Weights of a small GPT-style language model, trained from scratch on English Wikipedia.
Size: 8 layers, vocabulary 21016.
MLP neurons of a small language model. Each row is named by its layer, matrix (gate and up: input weights) and neuron, and shows model dimensions 0-127. Each number is 128 + 32 x the weight over its row's rms, rounded and kept within 0 to 255. Numbers have three digits each. A neuron's up and down rows have the sign that makes its largest values positive.
After each neuron's rows, "fires on" lists the tokens most often at its 100 highest values on Wikipedia text that the model never trained on.

L2.gate61:130188079107068105109095092128092114109130061143127103120105169101128118101145114116137129107086099111093180144112134127133124151086178107167146119200142134153155141109075097099088113125133083179119138145101026104130147105159085140116117127118158125104099116113141202142180155138156143137169136118112169116192139100133130142146130142158050122116180118129148133120059105142065122114107
L2.up61:177143119140143154105142111122145110151092164167146124109139084136134116134126142209093168131129108138100146123119055140101144095123139149176172110103149094071163135124093123163165182150110127117165148085107118116094123113106123161133106080170120102157111150114049155130152121176184143080120128152141161175187198154113159120155090084122105136083131141128096114129139110166087173122129
fires on: " name", " named", " called", " term", ", called", " known as"

L2.gate501:060173097134153114121182096151125126113135173064156133145115155056112114171052152106129180100179113141113146131150094135161133118096089112126107138055089100168136119140129167145149137147157104164121107108106163107127121151159068094164083155125095105140074125168182112070124144081129131139126115179057116073124114108151134142174144150105146127119088127127133117125135041160128136097164
L2.up501:116098121119077153101138155153116124125121129101104123097071153159120088062101166097167140150071146149090078072131020113084154172077146134192088145157135127061077128094165117131131092069148108103190132187176164132122136182103159159125112128120140101118137126187130124150136117089197097131163144148125129157137132159117127140127120155149177150102144138153129168115130170125115067099141
fires on: " games", " game", " race", " election", " m", " match"

L2.gate86:140090178175112095124124113109168131168132126124154116175117116110115122209112104164144097145125135167162093150096129081176151133139207117094157095128105078123142132144144148144183128093089085159148174078121181182134097106146106085196168108113184180166142117151163144102118200128143157114156102092121083188090137141090144058142116131083124107152123148186125118147112095144118147157125
L2.up86:118162130147094101161144189162117162125141185147139132112147144038122072107126073142110142123120121138104148126066102113166196099126111087068112109173087137163126123129134170087118053116144121118155147058132152129161053131100125102113097148109157174132127154170149192093123157104213073092125135083153137173138134097100199099111127087073113151117126160126143143140148117086132142125148
fires on: " |  |", "\"", "%", "',", "–", " —;"

L2.gate788:144183136083163126145186121128183102125080113123133115167161155102074155113144152112105099158176165111122130154137142141112118092130084094152105143111150093115167124071109074149120124077119117148125152099107139150113110114118081137138112106146156199195183116110136145090215128091096173107117172183118091051090164089133124125094121144106118113178135167148105086123137121131129127108114
L2.up788:143108123067122117112098150117105163127122144100149139214143158095122156110091145112115117091157077131075132114193153112128076141115098170130149169158141128144120195127122147115120144144131126149113143086123085113088157085111108164159103154089116162144151162133153101111171080177087156003124188144117101142134121149163158097132144132127099150119109180079169153129126083148102143113111
fires on: " son", " brother", " daughter", " father", " sister", " uncle"

L2.gate422:098126192161151118131117154134109107075109150170128172104172105100125072116141162098159136111142182133114152108110136117124085155117133126120144140181089133141096146130154127107083090100142149153118153166170102109181135150120101140064126128151142145080160173076134138120101147106203123166176106088112131145098165163125097160176131111117122090138155082075107095131137127129106111135189
L2.up422:055112120159186151133224095176117138127117134208098134120157089113140140101133166184116152112092119092163166152095154113153040128096105087155093153100149197115118135148153193128068139125137111103140086104109139060161174132128129157135136123160120134097129180109101155118076117045103137166114106148108069107097151166126165079116145144117153133176189086148066133141146172128099167112174
fires on: " Cup", " their", " playoff", " play-off", " Championship", " in their"

L2.gate219:151135106110147073115181051168131121095116135106123141100173146092139147141099143129134132104128186124073117129151123068166126145072116106156105091186122052126157080141081091169134158133198092123096130165125116081128152101226118105059117148128101165133134143089168127161201127132200123124120099176144057148131094134078111110087132162118187136108157100112120144114120136126142126126117
L2.up219:123068078171188114140150098147115119085140110118130048113098127133117081110122144140113141082171172125163114118146141113094136119116162109111140145086098093146109090144090110151178127148170099070215182114128061145159122139138162100130103092102103084126067119166073088128162190131205133109172142087113128131124123102151090140115112140088141153104121125084136159130171146129139061171160
fires on: "y", " style", "ent", "in", "op", "bon"

L2.gate5:054132164136162125169146168098114141111117118159156160123095162103144162157129148143069143073164141136103171149135114103141122116061115116140121084114127125118124114104146161160101196134132107126150126135131044182209061153181091122102087151122166161125169165128087116147100135073091121104115186109114163117054127121130126140117125128114122086175169120082081146157167150188089174138181
L2.up5:119139137128116125110149141136125160160107141105107108165125137110118097076210120126142172084180200114129192113120109105092131165142128092135089103119132170138119116082169112215135127181150132165133137179113069143139123136128112081125097100080105169132210140109156130188106137190082115175115072150191093101162143134153098131066140128157102091165047120082145177102104126129156082117135
fires on: "UN", "Al", " except"

L2.gate785:137139146150069143148179193095135127109100112173135109098078159128100171093094164151082132080146084164103160050048099155126114132143106165139113103142179163182159148184080069080083149097128129143124149162146106161101174175155088106128089128122112169146122125116105135210145156132143121132144167097179141101118146160148128081148141128125091111091115129115075058069165128145090130083132
L2.up785:081165152095132120159123074145115145147176090132158106135110171114129158156084134098153150064128127063141162191092122148169097161048103085107153123133097158099114176161161050137087151100182094142121119094158149098171154123131113171058075090143099174168149120112157129134119080040128133127136184114136155072091131182148143193122152078149157117133137121106094142116107160095117157092104
fires on: "v", " In", "ubb", " dist"

L2.gate272:163125102128112140072143119186140129150148126148132139112123164147101130130190128105132133146167132147114109107158127106085098093106170180168243122092094118119120145131141106134099101102165017116078103138137118140104144121162139117144161086102103096132162083155132137174161133132139117137163130202120095135087118173072110157137142065115203127171161105099105144151078150097192140140159
L2.up272:140160143195104160133106141129159104179166077176110197081181104095153108159120124112130134067156103036120140144149194117103147147133187117096169103101188137133140079148117112165135174179158155124115109140158162156185156205164113123116111094141147117126075127139099131106127143191152139167115107160124143169132102135095082085120113156152169099067194151092134086102109123107182100118122
fires on: "est", "t", "ad", "ime", "ies"

L2.gate758:172089109108182118124171094168141147124136174168091143090132142104152180129139174131088171100146138154162127123115140091141142037161075093149214140107068169117142157098168100146118148106099119156163122161128142152153128119120120142118138158147113089144121107175147162148156125124176140124150116154101132146114092107119149139166084141122223089169112103169155142140171115115136099116172
L2.up758:128124098181165136096190155112139124139097181140134110087154101057174197093161076109122138140121122157129086104112148093124096134089129104131171109120129159106143144111137150141133160147159150147109094162112106122141151149131138158147097094144177157117099107114168127127192138169090147195145180141125110153114098162126123058089101099118179125160080099108132106125165078144132101100155
fires on: " video", "'", "ie", "y", " graphic", "ing"

L2.gate65:147056180141117121155088132109163179064030133100115125160118165076069088170139113121176149154141118124143128109157168125152177111126147160089125110116048143041092171071130159138148101114130164138145112144124109154111135092157109114128089141128118035132063103101139113138103047101149173119149146132165138158133122126105117202156119168111138136088111171136145134179157128109117099160157
L2.up65:146181143133139135199159074101107102123156107144151091185185112127139167138103124167079097068109067187126141090092183125125154144077088166158104130142154133119163162150132125128133131057132152124179134093104094135140179115182137182255151135157157185099108066117067113109075081130168136100099153132132133103154158155122087135126104170134062160168092176152152117138122134101077167076116
fires on: " up", " he", "ark", "yn"

L2.gate59:125067142122154177109086167091103055054088088079121176044094138170110136104165210096101109174127117118144148144165097093125127092154144131086186093137113096082088144147091001104060159177084100114151191136144151115192137051129146080138082166169128154141128158121142165095142126156094159106126145124113105143098175117150136099178163102123134130171100122094126169157123153119129133098091
L2.up59:125107157185170125155128138134118099126139171087161152167076089090150091194186098126180107155128122088115123130137146148118186112183094128202163163092125118088114155134127143076113044097076113097135148151113131142191166155086139090111115150153125150149124072152153145098122130135131116145169121101146159161123131079153157131129074190131148109148083136157067118185132126112112157123132
fires on: " La", "de", " Santa", " la", " de la"

L2.gate815:096040114153183078109127193120152128154135148126147141121170139083078123152082144148122161174171157146166175154150071136109133117119121064156160129122142142132143121091113150108118135095136061141100134144109049189155079139067090106130099139146151138107109097091117170123106099151127086100121127103149106079149143121132167150172127101128097115121107128168160145248145122109066105124163
L2.up815:080110150122068126125103171129141103146137140113133108120137125228161120178113094177115103119125170157141159134121128135131125149181112083131182184067120100147121137145138139166110107118117128110124070149138144143173119154141154103082053187137170158116179065075153095126139189081180152138081125145120091087084240125145080104153131135072167105128163157129118083098110097098144128120135
fires on: " tr", " st", " en", " ad"

L2.gate555:176114103145108097092115093087093139137104162139075169103132214097166135206118125070090125119138133145131162139134173082073101100087163091167114119137144138126114126093107125144135186144101128144124137123092103069136168174144112084137168124125069094136113093114165193136148122164125120125138121166057122123107141170123180074151093171161061109117154147141107126093187178057139098154132
L2.up555:154150067099129104151086116144153140094093092099101131127114074144074126145114195109104120118099131117074120086140103090081113180079102130156141144119167082158092153106119133171150127111139116093155144134141119176121104171151143106133103077128170111192176155140082131142176160106112123094097115184190059141118189158115110109112125160126161109141160136083117087107127137119098101130144
fires on: "á", "io", "y", "+", " | R"

L2.gate568:109133102125087103081094090144163135086162139132092115082142120081092153115119124097083136085126178162108105118074153152160113111142162147170110071157137108135154114111122118093111133104116151169129156158080080115142193160195112117176104144145148165145133121137164129110134126178156141157134148195147162111111100125081142104109097157168112106127138112133166159108073107109117114195140
L2.up568:137097099105117071160140117100163033132125152147186113146166053150117103137170110105145162064126116180131124129175135128168180071188077199081122112116102121125136110081121114152122104115095104103161172086125124131101163087128099210130092135124101060101147100145091159101167169084136179106125169174166214164069107172153098137117093137115075154121123101193129087129144120154096145122210
fires on: "ium", "om", "em", "ine", "ich", "hen"

L2.gate691:090100175101157157114093107144123163164113140140157146080139210149132205109158146127145125060133160122153099136117113098126129126146120054150130107119128132159100140171190093109063139141079168134117110117131129103153100146123117126063176107125128150118122174144155155131066130152095070123124095125069138096117136169077160134126153099112209103137170129067133102137094158152151099067114
L2.up691:119127138079107179106121217154103227085134121119208115141140131111087114166154166188134120119111126158044146143109145082098092185117149100167124137167143056100149149245135107144147090122140147096140109105102130073161124156049129077063104154128109103146124131068121110132121073135102142077109104094108102111167191109143149147134092131147143117102148155161134066111126074062164148145086
fires on: "al", " oper", "ttar", " found", "ar"

L2.gate249:145143140064149153145105200182123151126048112181135191144154162101040093059124179145111089144156150148108133114159120109159160112099171109139154140192196164138109094141161108180132116136179143154174140137141063144098118138115100104153129132061123104156077137113117124143087128121129129168137128112078097142214112133097124201157119135070081080084091115136122164120072112134083094112111
L2.up249:119133162095162132108167106108141144103173118117110191152092133119132102108148201146118137097121121160059120195160081104199169114091136162155136202170134079139142084151152219209190146134136191120135120127109159184093117097130152112109136172138095148122090164146085110080096108129100136130174188152095117166154123100135136143062124104134140133097098150079132144145110115135158152216114
fires on: " g", " V", "ham", "ip", " bow", " found"

L2.gate575:151081069113156128171143127128158103142134147123146195098114135219155155121074168148080146135149109111079156101109116159148143107105050165071132134121150091126091076136126107154145158106144111135129186163129098085163141096172144164076099057107142173177154164127147121108136069150196143191067137077142141138143150095185173100126147103182084054151155127127082116161092159131125110146112
L2.up575:115053055129173151142128132088133104135103133135122151083144152155166110150076185155128175116153132094094140116104108106082157114123048170064136142089146138125114090160109098140161124143136111148143146154138124057147123093111143166112103088102146164164159146121131170096111113137142139171032109137161178113118128155142161094081104134170113079185114123166112088165129124149173123122086
fires on: "UN", "ES", "OR", "RI", "ER", " ESP"

L2.gate407:142118171126126170089088136099174096156106100152140199147156164109113086102105192172148144155113183070165136159127088033082170175151178151166177081173138158187111100100140109119124154082126130123184147096154150189171058112088124112133113133099121111136168149084089149071131149104142104088115079129119133144112135126144082107159168115094119123127136129135120165164094217126118131116134
L2.up407:143115139129130155132115090096140151145179108116106119142080138147112145149121083174124186144059160101079125127179111104130124084163147095106146137121106115135111129167156150130123123100140126139173156137111071141091124060144122177185172126131103102117122107109152117115151136144058135124142150085150139196142105221159056181201121111082147112182104123125073153168129155194119135108116
fires on: " st", " St", "W", " East", "ess", "ross"

L2.gate270:104087141122086093161129168133145192199114107160162120196142111103185124109133108061148106100122141138121175119125169128130098166109178082134239102150067085103141163097124126161101168073063135132145146084107135137087102100063093074198166107145113106139173076144086147079150134077134144169131076141120138083172107134135127084132131111153169125095139083157142143135081099136118107100147
L2.up270:126065100172125132185167110123118129107205135138106181148126090108153183198134122093139127135140073122093145110113139156141092114117117174155128097224147098144111091144179120134074153105164094120177144107128173190092142093145138118139129145105095091124164163143137120024097087114145185100133156086128184114130127148080091115153111136135130106137169105140189128115106169122150098129126
fires on: "ia", " per", "ric", " % |", " ab", "ri"

L2.gate193:073172090158176107141093105146100097145126137161109155091127138110097139135075115109127164066087161194168140181157132100178019078092084111193124118153085120154138119181130130099107137132137104182121136073121164156121077128152110120094122169097138085098162158146184113143170120059177128142134107076145089135201159155174155106186181166179082128107100131104126150126141094088167136113150
L2.up193:149075084123146158122155111137130097121135112115109171088152152177125136176103117160116165161170114140176099161093083107128120135193120100112162198109103145098125150122095181093096090104135118132111117163119164170129141061126119132155066138147130092164152107105128115108140237127173113131106121124088142138173183159162185147105107150166179118088103131139125168113142223172122124064141
fires on: " (", "/", " /", "r", "ack"

L2.gate598:118076132135083112190127130130116092096170105158118129112103152161109197133126128088084160127093145089123134078124125060102134152113110105131104188122173135177164119176110099097122101155181132196169153132159149171097123094090080141142105123172104148170093176105141161117160171115132113099101123171103088136156154106124179109160202122139141115119208182082165152159127170193180162119127
L2.up598:089120167166141083149131140145116090162199129130114223072127116133150166180129058155122118212161113165147131143122117097196181108128145128087066190172144102144065134066118173155175183098160129097129153199148148172076126145117152156145158135171107133120139121098204098143111164130120167187163143177079091091146118111130133114117093165099101134138104101120093138137105140121133120157123
fires on: " released", " public", " through", " release", " available", " received"

L2.gate409:091120155087122114135142089125143143042068166141115117165122112145109081148136132165048131129115122171063098143092069164188152074130109093134144121058083164109190056081181164131124130134047074187088119117108096132103097086098093145094092175134104104142137132091086086178075165116160131137139111129074169155125168173108134191143129130119211079168139123137141183170140154179040126094170
L2.up409:108172111122055114150194123127134138109140128108107108155099073138138111196118083125071104114093102172103101103085130126043131104178120100100141141092097180156164117107182123143142114116075068122130122051101104140131133105116132125140125135131109090113113122126090113122172168111102089106132103129126118110088159120156057119069082153106154109169087132164154197084100126160059169157180
fires on: " –", " By", " -", " – ", " Per", " Over"

L2.gate755:118160113189090125109137184072101129105100104165163091093185170165148180135123082106098109129111098154065131098141147143045072088166165168153096109095147100126117097080159154190109100117124093126086121118143087127133116128101121139143153122106099127110098124130127181103128109128112122169104080161133191069124144100147143070107122130122159106126117121084086121115096054133181143132095
L2.up755:157159117126091084174162123104144132155176086103102145145100132085112062182120107117111111118162131088163089177134126147157161175133097100114120177083092159061133142148100128156082138161094136116097139095133130100130080162155113140113140117163105156143133170121100159139096098104145130145146078121198107060100144103108100138118153161143066158079154150108150108123116102089128173142114
fires on: "S.", " every", "z", " M.", " any", " each"

L2.gate741:087092164101152091092109120069135185071164121098076137084091153132138086146188102163125070095165161141111116146170121101167109138153109146162097125149125164094163132120124092136159135163126104129099151117115129127172122079110125126109063166123128167169150144151091112135115111132154190116187114111122099130175189080126127129122115105172122109116169107207112158159098085119122134142130
L2.up741:116136117094123093120130092064164159133139152132092165115108103181181110080139162139170113097157124173159094124159078085140110103131153087118131178148085155138130098109110139138148119137081098200140127069090095119207131092183147136128123195116142147192131138118132131137133098109134163075160079113124121144172130104126153188147167160163149123110149187137131128146114082149121098183135
fires on: " b", " sh", " h", " bl", " st"

L2.gate544:128161166145149091104124170142095119093175108127159200175140144166102041097154156100131105128108164126083085146154100165119128074175149111179133112177080134131120070093127109146131102158132142100118139128164103168091064097155082155153119166154111118141170167126134148121122090097117137082132121096076138177098101053156080175165162045127132127112141131113135128148207138170138096167129
L2.up544:136071138129140151135146143121118153164139051148133141076140118150083137084116132104109137148163156209144158126115081137127151068127167130171050159143158112082119121123160130212135141084120161116132153113131136105085128099070131156226148167155124102049160128134105102098122147114096124076110153128165122157129100113095124151054099044097126076151147122091116171147140132136088176104101
fires on: "am", "ru", " Over", " S"

L2.gate245:107128138131097170156093170137120155114079106163188110116117131073065133123192180146125129068134125185134064096127129074079167108117140134139144081072118137153137127119167100153169110061105067183168153113128139200097117172138099117157111169108104127138157154095119137166155144089088124136147137099149108145123173124133074129127168124137142118155152126109095106135068129089116075185198
L2.up245:097134125133086142131151121154117098138137155146137141100122114136094117109177134180127110104105086143136102053139137139148101121107107110163115134090092097108113106108128146141138153082107098138143132180140100133109105136097127075108123119168090122148132164096092195153197145148120104076127105136126137166074180117143061077101138125113147174142103112136177107176154153130110103162147
fires on: " North", " By", " outside", " At", " north", " south"

L2.gate716:127075122071144125111084127155141096119117100112227114090094167182108132087077123120177121145160186191165167076137115098069146134147134122153107135125169078098114099093074083098123131156114101145161136147144049070122129109081121101083121142115133136119082145145092166107078162121161151133118146140160073172117088107151150179130152120115097112108193130184127136133114105176142149072143
L2.up716:120157136140107100168131155088121138088127065145103164158119138140121133126166085069108111167121118178115125086174108152157116135187108143187110099188132106170130106136155114136087124123095101138098129094122125107116135121109119098114138122154116137119117157165111141107131113119109168125148072144091185123123144113176055125086124121123080092148139094120170102088106151072160128123151
fires on: ".", "at", " mot", " symmet", " head"

L2.gate769:151101083106112059136149133133123160051078157188132191109150171105156150143070168133134119121137125102155084127102137128177161113089080090124212125138101141160112109115094086149108107105129053185152152151156169192156119121202082159130176120125148114113141118099155172093067166076133145140115096134086039124136112173101141150172138157103120091131090146178153139085103092156158127136168
L2.up769:100100097078162089138115136140129149123116119187113132141146129160148117175127142113141124160132140082201131109084097159117150070166136091093179157219152130129125111121147098078141075145163095120157095186154178114157069144135105137098119083102137120118148099131105122098083074094091122176120200062093135086107078134138156226174074161099084120180135137185153141118112096117168125083128
fires on: " to be", "–"

L2.gate571:082151131154097090164102176041162124175082103129181115098143168128143140162155115126144133121105174218119119109115136118103084164121170114175157119116071118217095152084186107148161120109151147129101132126118120133148168163123092108136079152116168194126147092118092166149080152107120117191162115085147135146106127181114123103140148132121140154147085148111105043115112113123112106097127
L2.up571:138088100138102174143169104164120090136122137128153095136180119119140107150094107154105133100112075113119108098077085150098182146104144135096107166064125124117092105080104124166097101087153079067185124166140142161116118124138133128071138139120090152132089105113091095140083203067113082134111104065108196094156144139091106136130142151034222118156120118125126110080117149068091117088115
fires on: "|  |", "akh", " of the", " to the", " as a", "JP"

L2.gate41:074126092146078186159101122125162101140120118066153145107063121186105151099143099130135089132119121211139084102144108112161154110100092132157078227104136121121083159099130111124108135171104129120089115113130176193110152148109141078146083126142157131140114129150116048093169099130110142084141170106125131126192124152155144177170166129154156150144078142146179145111149065103092124198105
L2.up41:148186094153068137098089144166163088079114106136128093156099136164146160144079097176112137158094116147151116102125136186099116129112141175107188146115112136210125122132098117088093167119136141115114140139159118119131140130173138070124101098128091144050092081168077097126107106103168097124151061130141089194134123120079136123106120143147155134123122077163139166093075038087156134044082
fires on: " band", "ham", "our", "ay", "aw", " house"